MLP neurons of a small language model. Each row is named by its layer, matrix (up: input weights; down: output weights) and neuron, and shows model dimensions 32-287. Each number is 500 + 25 x the weight over its row's rms, rounded and kept within 0 to 999. Numbers have three digits each.
After each neuron's rows, "fires after" lists the tokens most often just before its 100 highest values on Wikipedia text that the model never trained on.

L4.up864:524503478530481458517516437555524478512533530497506495524464505512489505469493479525460528509507500498501447493487510489523481486486510522453529509463462506514517475513499492481512487488516500518471472518506515516507498478517525507522550491453479473519469504514504493492550496516492500504495522497455535501520517476499501500528454513478519478562486527503510507499469444504487545509458559508495514495499504549481444521494504521468504463559478530507499508501490515492500553499529503495516537498451506488475486525506549491478495472506507506496497511469474521468495513504481513477464508516478493486486475480486493502515472490544501535484506453480523467482503518523465461496488490481495530489440514483503518464505539516479463508467527500492541540477558478496494479467490477
L4.down864:521499503515472411487525470518496493515506512549486532479534536487504472490499532496474492484520511465469477509524491507505505494481470500533503513509514490477488496467526495506470485529490484476521490511476525483508507488476500546543509511501518453501441526461499478463529535474489520488491530495508481466465534502505489473507475465514529521511513532504469515498455515478533491457515501523520502498434563482486431488472500526494488517503500500469507476469526501488521425555522481536500523458502538518471496496500495456497497517531474487489523495509496471500541487496521461529505497517491486478541526457489499541505530415498481485531478509522515495509512508501518459441445504519476470493526506487477493461503525517514479552459539517513507488507517490497538537485496501
fires after: "-", " Al", " re", " al", " un", "Al"

L4.up633:509523488504487492496477499518499492492476484494516524468527484455481500491513489432489525498543466518526511520462446508456478489503489494476499493534486505472554484504534495499517499470511471479456509508561486525522545493485510484494515510520487479523473469490454517503510479473526525458476478476519476482487467512455501506483462525532516488490487516519509563532503472480516479478490511547483520507532435490489471544493462541518488512497532508529524512552486514522499519509449480519495504525492499488477447473488506507499485514517494521552486525489533471513582555518488522492507527512516470501492501480521457511472463487480486514485517488481510528523502549503536507524482487511459516481488473514466525518538513537531527472527512530491514472494503546500532467525548506
L4.down633:520537452504504496489502501543479515504504476500528497525471516515512516478516482504515530512523492502532484517517514476484493512510489479455496512516491490493476547418534486444488503492521517528515495487500488459472453544544498488462530453502466481464498520484514491516450489504504467492536514489481519527502537490484480484485492503502486513515499524485509517491467502488441527527511465481510476529477481530502487530520507457534526462521511531511481508483517533516483536492573492544484487516534480543521535483510483483478495548466484531480543505480538519528448495505510509465490486470519463514498459469474507524518493519537555492469507512528492516460539518520480523520515528483522494493520477477520489476488510479489473492436525485480453522439472459504495509511488485
fires after: " of", ".", " Website", " the"

L4.up1307:515509521500425529504489525519488507492486487566481518477497470484515486504486517494503517509498485566493503493498495504466490508499468477500515527515478514473503498522500510475477500485532485489452513510498492488472525483516536509479514515504518549508512511476511489477482503494492495493455519513507474530514483502496525518480508498466499491507471532520483515497526462534488537492481534487491530532480463454520520519436465507481540497494469543521496499464472528507500516533492504498490480473485543522547469482484504499547517435514467513580511483505516498443492540496473521485491475480485502523501481493507439552489511509519492513512444475484518499554549518515526504433443535510453497489528512454535507567496481533507492467520471461486517488528577541453476527487545503
L4.down1307:501501520493562468483499487497498497480487507471510450530524529507498547525515493513514552488542504492487468547543482519519532477493486493483525538471536527510506510497518502480501528486490516518545476518473511523494478504481452497475484526457530543513501490506507525502504569528506498468487506506538491470452487440520478482514485511525503484514455482486442460524475537489485508479482525489517483498467498480485504482499505491525481466471513489497536511518538485515446482509519498477505482538485470515490494498494540489489528538479503521455481461505523551473522525490494468508472483489522490529516459461506508496524494455496534557504521478540488463470547550450499498565519540487519538524461493497494509530514504487516477452523493504510465505473465487467505478531481515
fires after: "=", " his", "si", "uts", "Personal", " is"

L5.up521:486494485521488494563493524540513488509490442469474540484449508535540454488554511474479513474548513459486488516486534485508515508500510475459509513512502504485482480506544518487504501481499500532480469537494492511515517525513494504552483514493495490512515533491508498463530492500514509492537520507518497509492491484533486499531494470497554477495499536533518479487532511497531536495505516513496496522439534524501478494514452543486524493541515517527520517505520466513523501499504470511532458475516524516501446453503457454534518493513543531523508503486494455520492472497461434503497472497485491476513480469511507511495476471499519511467532480494502502504501497520504534455518509467495474483458519524465500460491532537478494504464533475481465476514544458472502460508520488
L5.down521:496508460533468540467539509524473468505550539489472476511508530509510505502478484513519520474519472516476521510481522472535510495454505474487517515519515476497496488504482514507501498522515504496522487465483505465472454528491520471493471472463497521482460517506528498522509542492488486551492488495481461490508515469477488540518529443487477478518497458538481524529529475498467454500479519468460427491498458488518525489478515512492544533507525501497513500574505497524508483470532499497480525464504459479544475528492470523504489510513495492493519516539518516529486533466499537488541532487473484535453498506501538503477493476442536453516483471541519472544496525475513478509438531506532541519464479551512473490496501502487519471520492529505515526472517462507467461553472484
fires after: "|", "ps", "d", "K", "nd", " Bl"

L4.up114:502478509493497506540477508509485479527542492532525528488457451470524534450505477497515511536557494506468531504514492479500507434539497520547523474479497475515502504520485519525506534490529497455484495513494521478478515491489496518542516471505487499500540497492523435515503489484486505506511480504458514513462485500495485563493472549493485540525465551509462550532500478491482553487455493507494511457506505516478467512484473472548511469532503531518518519549526532512486521509499547511525547468533513479493428479445515486500458499500505483508504549459533478520482544478484507483471460525454499456501515479484520520451461493494490513479488498513501492492491513518494478494489493529545528518483499513496518537536533507502480504487476527529475491493544515484494496484489525
L4.down114:500489484515488505436482505528453489467523523500498502483478527499454495482516535499502478537484474502511443520503534492516506480491466537486506472485505551535501483505507496537518483519531513450502593544483484487504532503469487515481532497516525479500506510466506460491468535487521517449474477440520516479486516494505529487538528502425520504507450533461481546537506498481485513461505487459514497492534471492491484494537518510541528516528448493497515534531513512504489534466465496516485505496504469513537531520469500533537466477520526474505506508506515527494504515494509467503516517477489501488530469479440501499535521474496508482472504491497538507528466518531497539504488536485502525498535501475500530478509501493502536510477464470479482509473500464491508538474468512
fires after: "–", " ext", "-", " dist", " ed", " Al"

L4.up682:518461514481502492521450497545513471510484513474488509490480508556518488448524525511486523461527459480466474503541490492490499442456471494460488487475536536494543496484490504451486522487488531531474507493483465520503490490524493492499494451469521533537499519513500463514532538540508541524471512488503501481537495497521521464522516498479542534508475487485494478489525502487525526499489518556511505500471486545539499519530504513540515498492461469531481512459542497542510509487503494519521490532509493539479485515486512521475498457521494488490473513512553472504546476506504469517500481542504483508514522521497461481502471477497500534470512481503525516528519516518472458459511520472513479500500487459473531494514462487484473458486530483506503475470484487453515512559535496
L4.down682:431470468524482525501468522500518469433519505491539453516510502501473520506488478510527492525484483493543509484516485488492471528539523479522519534510485537475481519520446496520515499519470485524526539490539585515492495472484491468517444502538491495481517465510494541480511475482537475498503539494505515484487475508554560497480473503493458453509524490514519513500470450516516539511481516522522463504494483477507482475495507483501504516482517513488480481542509518509489486520500475494478498458499533476534513499511509487510516535493501471466517484504521523529503549482497497501447531476495433487464526478497523507462475515520462493553499478487525520499464523471523496541505499499543557480509452498508464501491481571526527518515504474524546502499491499504442510461471571
fires after: "-", ",", " ", " in"

L4.up1168:521521490511470503482447505497498479461501516493540501519498507487513481513520509428518533499488517534497513485494475448479498507492518424483516498493544525508509467521483500512471489527553509504510513496513528528519514501504481492498514482458484455507511450433497484511520514471489483500497520481478465475497506509506517544482522543493515494460525502476516471497491513509491532511466542504461469498519469526530514543504483523461495487516559537503438495525515471522466570529453548527513497526498493469538472505473539464488510495522527504527494522453523500479491505506498517493499507498483477508499536478508511470515512503485446513503541487488516559496512553514460545548466511550485545483488501512473464454497556522456516493502443523505531488481504518464474487443502511
L4.down1168:508494477469525516476491515493479495507511507525494395513526469523524509495476492479479476477517485473580472541469538480501529543516494521515485495523484509536441492487480524473511530521460501489509495490514455503516484547511524500505509461558495519502518521500493546503550493539549522501502532504501491460484442492518513461511455491510489496504479501489548524533513491554538526534550441538482510502507499517443520481482489501499550531478486498565502505502491488506488488461455486488473499504532522481445494514491495524485474511522482480519450481485499508485498519544504499440510487443489496482524504491498532492497490528501589524518463527494542517507508479528517459519512491477472464500484497527534527504484521467507514492497513489493498513453506502522472506515472433
fires after: "-", " due", "si", "ti", "sc", "rem"

L4.up1392:496503533517487533513524535505516493505510477461492522503530479497512499505499482501489516477503534534447486483506516506508494493484517541496524533505558455511524484507497483484500461529486473480526514524520492490537473529471484495515472442459495520472486490525464474458489509525496538545491502479503480489504528493488511495481437550495524530494500533497485478501466489439495495525476493497456528507496493535514465485486524495492504512481485505515474560511503500516522464500517508499516503507489515488515440536448482445495537496505478508549500560486553498491496490479483498503515494560476486525543492545485507537484507490526511483529547459494480546473466504489484513501458538472540463490459498495502513474484483523493455487505490472494499468525481496517484485495544489
L4.down1392:501511485519525476476467468507472492484494471496549492521505524516507472473470505518473530523452506478479495478493536443451511554510517503535514476459500520468469516486488482486501462500513519578469507556457475518459482530494514542528520487533498525498514484493474520521513502483491492504511538457452530505518492486504478502497486456517511471491522520509521495488509466551508517504527500487483526510507490542504474471466482470497474463492532493521470503482525506512506509512482458511502517466534527527475482509516461547552511503560481474484511502535499492486455529485491473511471523468509519495489473489516490468494528541485485538490490483516513514532480521498509493527515513515489501538491527497506507496507539460482536540503518524516482517496513485488460504490493497
fires after: "\n", "\n\n", "=", "ist", " ", " ("

L4.up941:506497500535521464477491533494512493540549497474507525510527508446496543468507510495509505518562513516441547498506551484530485515528503521524484527498512518494499487497509491498459474496528438470504490532498517486490520478499488480499498495498504465469497469491514531542504458538511495518458500521477482473527524527477498526500459473495521521498515499496431533556537431456509496485512493478529472510475440516547537522468486495506459465549457556491448560479505511472517484482531474526498519499521483477511470487435496481471516495517470489520485514488519465474489489519505476556493485537486514518505515497476492502532496481477505482496485464484516536510499492512499506518452508498498503525524482490472528459561489464489496473530503516487504510542464518488462484536553522
L4.down941:505550534478501483491473455530503471512504488487497463493505505488489514530536497530493543522514459514503494490516522492486530479492485520508481515534507479500513516506520516530537486512540484493534454509514464524484499516530488493488501506504473478469482517517484482510489523495506507515517477546509487511537515501490464510497479451491493520481500498501491532481506483523486506537491481517501513535443504515521493469478483521505487457491496527487464580462507481532495484520506461475556465493522474552477467514504515526501496513492464503496506491517491479488497501465480499510483533519504485544509504500486479468528498524514499493501500500522552486500511476472550495548482495484460491556473523516505529505537492478496491485526505551496509518511451486509497458473546469
fires after: "=", "|", " ("

L5.up276:508490530490514464490488526451489492507507454496499522509534496539512465496464499461510469474464513494486532496491506513528504516481497472460515515483523512499497500566531449494486506475500534474492474466470522500472497465474548500487504499557528520495551476492475495499512515451485509490458510535503508507474501493553521511473487499489528464495448518508533526495475466513526492512486499496529531543517470503519541520462498511489543502546491535522477483548474498481524559460495565458523448459515495517507513493486497486507538470496482518518453480529513467496476540539493453492510527496521512517494510526547510518480455497511444528482490468521467489441495513492508526510484529503512557466488478465485521490468489518506456488482490497498548514518519495553471468548515543
L5.down276:492482477475504544526527477510510470536471461460496500501478519528509448537535490553472509495477476514494461453500454509523469488503515490527506437491491505496497492479533473497537515481500530534516513481500494499491498538522490503508496523534514524473475471489472555479514511500473503442541485476526440500532509461469478469515504496491498505525536467535497485507479509438466515495544521486495480502480533538496510501477475509487495502477451520482484483537494514476502475560497464488489519503526480484567506555482488485550504474503484456525527498438448520500456473503489533558464482498505492524527522537516465505536523499509458506531473527480509577536462518516508479520480489524468475507464521461495523538485492462478540496482503516512545487538473544488509507499500517
fires after: " (", " his", "ment", " Early", "Personal"

L4.up1097:521506552474477478503490472488510489506503467455511526465503481531492532495565462500502527486532513542481504453437527484496480510455515471504559548512519477499485472496492503517464516483528493513513483484501507500491489469520564481511508538491476490521482546526474465475501484518491526471469515458454547518483544465516513528522523534397510512509494515473489488520508514494466527518451496480446497491471464496484497512512533463509548500485505540486521463501498556530512501505442518492500495485481472516536476523491474498513479481514475499501512468507559493517488470522506511505503510533502531477550519459482468452518454475468493560446501495503486500528475511458482514503481485494494538451495539499544500532509502506471529503485501511474538518486512461479503534513510510
L4.down1097:490539467513465503484467511544503465483474504498501524510476556497502498511473536533535495494490473497526490456524523468486532502574502481478478484464492498521524521489523499492547483540529501496499505504444492477469481490516476512500514499512505477506469515490445543452500496494515480466468500514482456492485512475502491497496467475465523487480524480492502513505502469513509490498467498522516484491517464546504475478523479460540531519524503541524495497497499518475511430543515485476491491485506496511551489517517528524500468543535506525528496475484499535521491455477504503503521544517506543554481454541508481491541528468469529483454500500501502472457519496473524493537495518520540528528491521524505511507455533500509526487468472511511490506505478488529464478427453546
fires after: ",", " January", "–", "St", "-", " Oct"

L5.up835:512532505497488453523486457568473499523497529511505505483459461515446485453512534470476496496498528533483494506487492479515510472479519534484490492451526509522497479497527500494463490460493551499529497499510505476478530515488526499469458528472500512458512525508486499512523512544480514492485491467505469524507511499530489569520509531505461500494460499525468468508489551480462499520521507512491546484516518514548474506490445507500495502499484516503524455485539453557482513503466575470503450485501500483522487487501448525532496519528526504475477518485526464521484521507501447520509465531497530514485505444507466502489496504519512515490483487488499523498524526468476496513520499520457507454453516479433486503502485501493509529499478523476485489465518485524493487491495481
L5.down835:514502517485471513503492555484505483529451485474502470484494503551527554527488498486502493500496498497512494500500472517541543479519506482546441503522507504486500495511467499471491500521496544443507512507551475531506486513510521494515504511558471482464484452523522474489473504514502473505519575513507490502546503494504464524524487440520487502462452490517470521470523484523452458510477531497503441488555482445511491521510511475480510471446499518506479486509526491448512481539469489529518484500512524505531486523501504476518479499508519501453510494500502552457526468453514465464532489491516484501447506520490524493500534480512479498543478512516529468513526520524515533485517476500496471494566500539507516497516537516527495482494517479447483455476474520489518456475511514
fires after: " to", " and", " before", " not", "–"

L5.up1033:515474498493461505508502492483511497517497484489501517536489503494487495481543496493524491512510505533479490522484532511513449495496489487492488474485473515472518460501511507475464469460535487519426472512560531470513499488480488495510498471469487508506513475477502467475512465468487492496455513483460508480477528458487521494482485521487507495502537490494531525541494546538458528499488523524490442506499472529528496517516511519521500497519497545532424471527514546545504558486498512513494499490451533500518466480461470491547500490485489531562499479458525506481505510527460488442469462503510454505495507482520490508512442485479490517496503518456492513558478521486486517525478506460498501514491543502494486498508477474458489496555498512509501481517565485495509463490496544
L5.down1033:510525502525442446476502502510486504487543503472514519528543482503519547460491462490475508517485532468517450502488475456484522519494497521466505478455514453523526533441522507524517474487464513479490565537488505528534486479486519501479517515507498458528487529488478517501490525490492488533483496477495534547515532452475524517488459504537490516485539508514482479516527489486526490528511448520524506521524463462504429529493500480511538434532491459510469530528453484532490477508522518544523499465477517478511491495505494480501491509488496524466520489474520477463486524490529455531519499496459458489533504494487499513496505513518506463493516490519517528497494490525471496505470525491473487506519478467505509545516496467507504485464509521512500503521537525478540488507476511
fires after: "-", "–", "/", " the", " sub", " \""

L5.up1293:535476463515500461514504492499509477480516543462549516500488533496518519469509474525441537468515463518474486501465512519528514511511494493498493521493542537444495475499509518492486490481535481504462539470492496465538496468538528459553539489504485497490513525496503520497515488498531520547523498483530486475491548506534540551475484492493520506529502506519455486503493521447496524513483519465504521566470484465520516509517465496522536526543496512491476533481538493530523547520515541535505498471484502524498524537473493508507533469505499528490504498500508495462509527516507470506465451513505476491464514508473500465472478491522461531497539472493547490478456455458500472461486499484515527484504462489513473477534472512515482509462529527509495498512505465502503488440492520
L5.down1293:490515491512577501483496487505454466523499479451488485489498532510535502487479500511509480478499521462454527475517486516518495491481475524499482518498472531473486500521510507514542474529497560509499469475452470513542500496503478476481500545510490499495532505453543497510523515502466531494530455497529566494479507456497489515526531481479556517477497516493498445547518495483526496498483473530501517502512530521484502516490507488499529505521572467470479523497494494514444508482510463506516453494500498511479545519485516497460500492486511478465486487538489484498488516458511493533528505512466523482504444486512497506451520506474523512472536472493515513508458490489481496458514466496476514517524512508510499485502474490505462503486488474542474510539433493486511499502452489
fires after: " in", ",", " of", "ern"

L4.up1292:486461498529503507511523525496517482497509519502496526482523522464485564456511512526508514501528499531471511495502506537505473459457489478489531550436506495463530508488492490487517488478457483518473528517509535489493511552486498502544517514541442463496477480475533489513506480497498509486465501474481488467516551496519516535496515462520533511479457513548504510512500521516518452472473537516519502504506537488507500527482482463507522509531482528464505528540484459507541504469477487507490451492452486513507444496454516488511521508487535486495499483477502483521510507543474486464494483505474479474515550525518472495511508476515515494505500521506521467534496519450497520519473491462450497494471491527451483521523464485523494451527485529519512509531484503514528476491523512
L4.down1292:493493462522496519511441524530499517526462520493478517488516528503499502501519549526490505531489503534535498476491483486491499492529500523496552497468476513509492506473484446483454474525496477484530513484464521484452507538485517463484511510531454512485486459486491530479512490509474455455484505504475479518488542496537509476504516526473459537478505521490487515479520509500542519461509447489519509485521509534458509474489509503476496497520502486491488496493495503534543522508508544505548465536529490533500529489479514524544516477496516503480504447497468505462470512524493541478496452465523492501531518465460486490535520428457526487477496492525530486486532490495472494487485496455511475487502480503484492512523496532475502473483518487529504527488481483478498440469491494
fires after: "  "

L4.up1252:546516513531488446550541483523523490502557478530520511499461462489473504517544502496494483517495523495473490471500479511485439500498505440545506509496526478511483494492497462536480519501516523521447510505463515470516518474494520495526548449482498487533417540529477502518490505539534488492483503476453522471488547463432488462470506523506519471526453505490455496495510493474500500509509477473435540514549480501499483495515514501515492531543477491500495498460499491497503502555444507518535501483478484529551500495497520504450514505529520528496503517452521490488512535510487493466544459514500492503478467475512518523504504487532486472466504536468529564546486528484526460490529490481491501462499526488513473478506513509515503469540500491460495490504507510484514493461477507
L4.down1252:507519503508539518523479483492450474491493494530444362478485495498531490502467435509491520495487485466510499500489530491493542488513471463510531514522494510485485467538482485458505511519494480525480500510528516476501505498540493554517520524469501499493515507486471545499513491531520485537494538483505472461464501550541470498491542472476620496547499469484495491505476467547487508458474510529503501505499526520484519493498525480513506518522473535481503464530489509498479485484521524490506494516501499487538548507478501523510497464469542485519526513505517500488513499488518535468487514466501501514481528545495512503523497598496567502510476487495489496490529485496525482470478494500513505508476497498496496516487490465509461478504515485519478450482491505497490518534482547
fires after: "-", " pre", " Rio", " re", " Post", " Order"

L5.up119:511501471496472486498521479480505493442493493498549501480505488519512514477488491462453509511506492480499502501488543442507483496488502492510506511500478508525515481461462506464474476530498495511505543503474481487512537490519555489526522470566481503511499502508536549534514447502548548493532482465516517464497441521536543511447462536480538526507499478469496509526476487531484520483508512520504506545520460485510457498501491495542506491527523534499536461504530495494508520485525481501483455491518496484487496493461493478510480479538492513533496520463492510498510522498500457528484488511499471460543516522527496486509506481550472558521542481497524490512531446499443494490454470490466481498465540485510518492494469516489446464470495496509510470482514522440481502452536528
L5.down119:482496495490491476497517512480505525498479484477444548521509490520489523495496526529522480492483542456503484517502480508506507487480484487491527526507504487491520473536529494521486514497509455519498458515516483505472456528539503442523487505498502477512548519512474495472502500523478494476460532529466465543493485528456462462530557479517486458442512489544500518467502533499468491493453496485494492447489509469479532527472521511478461486486519478579487521526494503476504488512429536492507546479507510518526491475516498475469553495511467536479524500510508461462494527485512527503512519513511507513489499444476515522521526498509478448509495493497492509528527557470515506528518529515549526488492476495523459499518543478524576534540483505464502503494517506530536480538475498
fires after: " to", " the", "-", " or", "|"

L5.up318:495471480516454518467499476544465489491540511486558505501537529478503488504530514486484535506497478523464519511456496472522503469489469498456502496490495516485463492500528505513490514506559528448469503465486532506531498492520499497467521495481513463511505505516525473481456510490544530477514524485506523456505480535482502574459512549522525534469455540476487477528461516486461513513473509514464530457484510447576500542535506502504513505561519532492501531515518473532495513530491509512513502462519487467521505511503512505481474491529495480496526530462486507509501539488527467523477490533491511510508517480484507474488480489529534570496512541496527513489494487451489488490490531494496542484452506528498471495532524513492498501484497497493493465497469506495522509441508504
L5.down318:452505521527522452535481506440478518515538511506510509543482475543509540482480502485503466489470447470530456507493516519463484541476484495500474448492534468484470491490468457539472495472481510490498514516513459511509497491526485520475524508519460521525471470491477502516524489534505494523498483475485533533508533516531489551466498500491520494554494525505487485504487504548541486534513511515532547494506545460463514507484481507482552473462503480536508487493506462538504489512488493480519489513492509539515509523497480516492520488491497510527464505488467508508503469507451484513466478530498483524508504522537520485468493473492503495487534476497484560485494488470446474475493459531530469483456514510511504505473501488530503481441520459494484481495513510488484479506492521
fires after: " to", " in", " of", "=", " for"

L4.up56:489552506510519478523462494537484479488531510431505502489473523524492473512561490489472492490448507476501447519539477502491506457530480476497480506518501476543496441484507547474471494507533444491469508506480523493513503474526505461476515492435492420486468526491539481481488470470534527482486528490529503491484505496442541518512498524504539544498453506440511498545502467492470524463525487591516501483512506476514482518483536523521490520499497495490481492493531503467493495527531491542530508493503503479493483486463516483460521514544486520544503518484522463500525448479467527477508468509478471551462497485482492487495471491462473491512529507470534537520513482480475494473490498509498495539514513515529506517523479510497491466474489526481509492513488536505453512485497511
L4.down56:498518512482516530520453494500504485466502517492508501498520439498479503475508498498528514476490513502523530492492520444518468509553514503520528506512539491466507499458444490517468495484421528439514461480504489497509495510525532505526519559552458500486533489473488487500501521520489476487465504558437513522522476444509484512512501502506518497488501514543475534414520500519526500510499469486496440527495512487481491456496507506497523477492489519471467536541490475516507517521480522511499495536488527536509486503521506511533497514485514489529476501469520508491481507496497531469507553502512526470513519516507475495450530470505497492515496524530517473483490500519491509537517491488475526461485506513434504480490487487515493493540472454495506493481463505519483454506511558
fires after: "-", "=", " \"", "/", ":", "\n\n"

L4.up1495:497508483515473501470499497523535513505496530480503527491520520476472555485549489531473479526522497506497537489501511459520485495517483468511521499506463486439532507470492452502444505522450488499490471503533513539489480469563465487529501479517493502490484462451529487506537534476503529478492491502487503462512503492514493514515421495503520515460492476503480523522488499466473464475503535507497533505503516496517500536506534557497480456520519541504473533516507500503514474487509536515516524503460502491505427494455457486505500520505471486503470491472529501514528516533516493559509506506530515494489498493503507446532457476496498556468497545514515514513509488482483469514507516468501520504509463462485484513519485554472536497485483510529502501460476533514538496522503516
L4.down1495:454486509503471496540532458445503481479513478485490470470473502522469473498515497472509515506515503495522481449529492515489498511582499500513502503505527447477492496462496489527548479521499505494527526514492474506488503502500532495477527511500540509517489501518480508508494519486478484512540497465479476542479447470501518505463465539485529482487488532503494507502512508505504541495505497513481484553508466477446522471446474514517515488503493516515511477465507487486493516540514497486452519513532487505509504489532549474499551525515508531497494518480471465527506482554491526473495500465502472549497513486490482513547472562438452518528457459515518474508483456514480471478510523508471525525490488535458550497485476506541493535464513487493483465495492473459490529509519484
fires after: " on", " of", " about", " in", " On", "On"

L5.up380:491543474510479428489505495538495485525548482494459523506499517473505468427510501524483538477466490534474520543539539509531478508504554470480473534522536483501524510520467523496472498499547515463496500516490471502532527491535466474539508445526519511540531516492526504483487479523527498496496469527473505452504494531541532504502465527468527518497477509473518488522512465478483490481485502528544563539478507508507469527549524481503510468534507470485497507464503499549488566498474489518517526512515495493502492463473531492510492486485530502523478522440502467457494471510487473519444492507516496510474422528541480486496474491563448522496523491502500457481506491522494515450459496484491498497526503514486513520496488516498469460499487516463488496485479462493487454454477533
L5.down380:522483547471512509503496517466499503457486515500476496519474497509531499562509512481532486524494483462503553539505506475500534440512513582507491452504454467480461457546537532534498507445470484502506510491501486548530502532502475526469531522487505522508472463510494503465510484498543544484499452514483517493538544535499502528513510491522495466486459467495500510528471531507521483488555513511489534510473504511529534543491489511465495483509505488486502567500501486538490508444536505457477480531493490494430552500537485476472493470473486505480492506546505483509510513483524489516518536518507486511494481503505479497470539493470466525496464520429479530493506514496472489537465478486502544508547498511496485464521479485539466484487504450457492452513484545500513510474517479
fires after: " the", " in", " of", ",", " \""

L5.up1498:453504510498475501446497506483471505522503463523492527482519531496487503471541504520517548496509531482466513480476503496506477419500511516469515485479531560508488511490514448514476520461481475501444512513499557497483494544506489452531485488504488492481518496507499482509456468499536568499504506521521516468501514488511495535494531508475502522501514468527493537514516529469544493499523515473503528481491485501529476504495507490532499517521509484480536523548477535492493407454497461501507493520525464478546514475525473514527501486537519518472539485479514472471549508501503510502456460534467460512513539504505465503499505466514510545485502558493538517516465494493492500461438496498500485506502467477500498515495494549535509506443498516511470501510518508516506521475537509
L5.down1498:532512492493475517522497474509486475532488499507487520466510441493512511495498523483512520492480497492516482516490510479468473513499497531505446508490501488480512504511539493537520447533490507483520501507489496492461500492497540504503513532518555500505461465497474527516484503494492520526496471493500524567493517498485508493502502524522509527490492542468504450488476499524541524544497519527537487527555496537512522521527485484525561513494522531562483473467505527515529503463454511568547526510490534570523520536508508487485542517521461469462462554487500471495525496500474478492511525511505473526507473515444487508461530471496505449527485463517527464487512523509446485479520497468491471499501496476464499485476496451492500474473543457458462509469509501509476487517509476
fires after: " on", "On", " in", " On", " 1"

L5.up216:514518466506464516476502514496483458484537493528516495560456487478511521478535530489404522517497479529527518552474512533496497494514554519496488485442480496508506529505469488460496480434513529510483491499503507522489512481528492465500499506535492487486484532456487479474520504489536523478505482456522505507524493503498482549465473473489520562510487470500453480467489500502476487487515481506519465509487520467487469501487503541511536500512492495484501494471492489490522508454537504548488468474471489508481474508463529464510520475481494524504511529493513515529532571506476542522477519511516520498473522492527498504543451486526494478509515530490544504497510514463519486540475541501491504479489498489454525513520461518484546508485497490495513483502466504476505483489500493
L5.down216:508529447457495515483458505513508478466517522451504510506534529475520515507524476524473497510456479520518470473483508517509493502483486512504506490513463517468503507501513491476509536511507463492499496507473502487499506520488476487477512459490495454507506498453499478501493555475493538494512492507465501527510514476480495528508521511502474493520523527532509487494534471512501546558525457446477497548560491524424527475499523468523530527484521510503466516488499495505530524478494495499525477496491522534499537506497495498503442510536535496477497484534482505505463492505469539540506536471475493471485484481438518444519484447470488518508446499516497494525487550511491493553521463513542524508512514513493498510516491532516477549500500514477493538463514520473477486530523460
fires after: " as", "/", "°", "'", "  "

L5.up686:539488501511490478526509482464515494455505515497521502481461543480484468481500512477466524522564474489475514491467500483538521490510494471514513534501528529514477491550525497530518505485523497508511484424502523500475490463474478501463501462501443481495524495487546502515531475511518548468525550504515472507516499514519545491537460479498543521525515471504513506499469501495510540436480506508536491509512531484529451522491490468482491504492464527535481522548516452520491489504510553506503454516481529529518496468495461423480555487513507509526472515482478468548534514457486482480465518511473494520469464501489490489501523467513506535514526463498465504522473515499526491502468493520477499527515505515513484500511479504492475467491476514477464534531491519539457470503516501
L5.down686:504521446519504474512481498492470518528490522498518514482456501545505494482458529530522505511491510480516518527497466500488480526495528514536500480542503501491497498567475503440504520515474524505534499539480495495517511519509527485514483513480524496492509446462493500480480475472497491531530473517496502523527527477490502526514518461529474465486448486512463510499504486463518477492460536503498519483458490477508482478482551557523537521524501505499482513519474478498526509474505502481509441532513520512503488515503509485483503477501482514449476495508492492484487486462487516487502507514500535519527474485489488517522482450498465469519473476508618522528522481508513505485447484474531524486497443454532471465502534541516523486515555497523496500512475490536526499486479515
fires after: "=", " Cu", " ext", " some", "^", " under"

L4.up604:523492500489460518506468495510514461506543538491561522534499525468523545478518454450498516496556481512503521531468570505522537453486444480454489539471542506495520493454480515470479539484493496527508482508487496484525522514466478482511546512515500547540522505485475500534474493440509513513474506494463507491482486508484510528483475505525497483543479478506483505500468495453513512486487469502496515508511492485519468533527497487551525492549503532467508497499504468513479536476507511478516518483441513504506489501496508501470478518493524506504505540518503484525505512504522471491465485488469457467505462483490508460540450512530478516497543472505466494512474506483478525488495483494535541477466491500523503501526515541510490478445527504496538519522490514483512473502556501
L4.down604:486512467470578442469494489517490504495477480509529430500536531468504504488476465491495472493501504512547486485462491481502478515531469514503478505512497531510547489491547546546476453558518498482522508487478543472500551487510478485513540460513516469483509450497480538455491539487499502507505508490510485489479482515541516489464507494463518517481502477525515548538481504509541525526542513472487507494469513537458497515442513524490507497503458485496497466519490542510489542491468511448503489467498545497520534507495483526512490537508509507466519468492500506483513430523495542476469499427524497483542494501482476491534494499486525479515523527515474487449501474477494510524457500507514518545484500540515517449518543502524535496464476487461520507469482466517482469486471491
fires after: " the", " in", " of", " on", " mid", "-"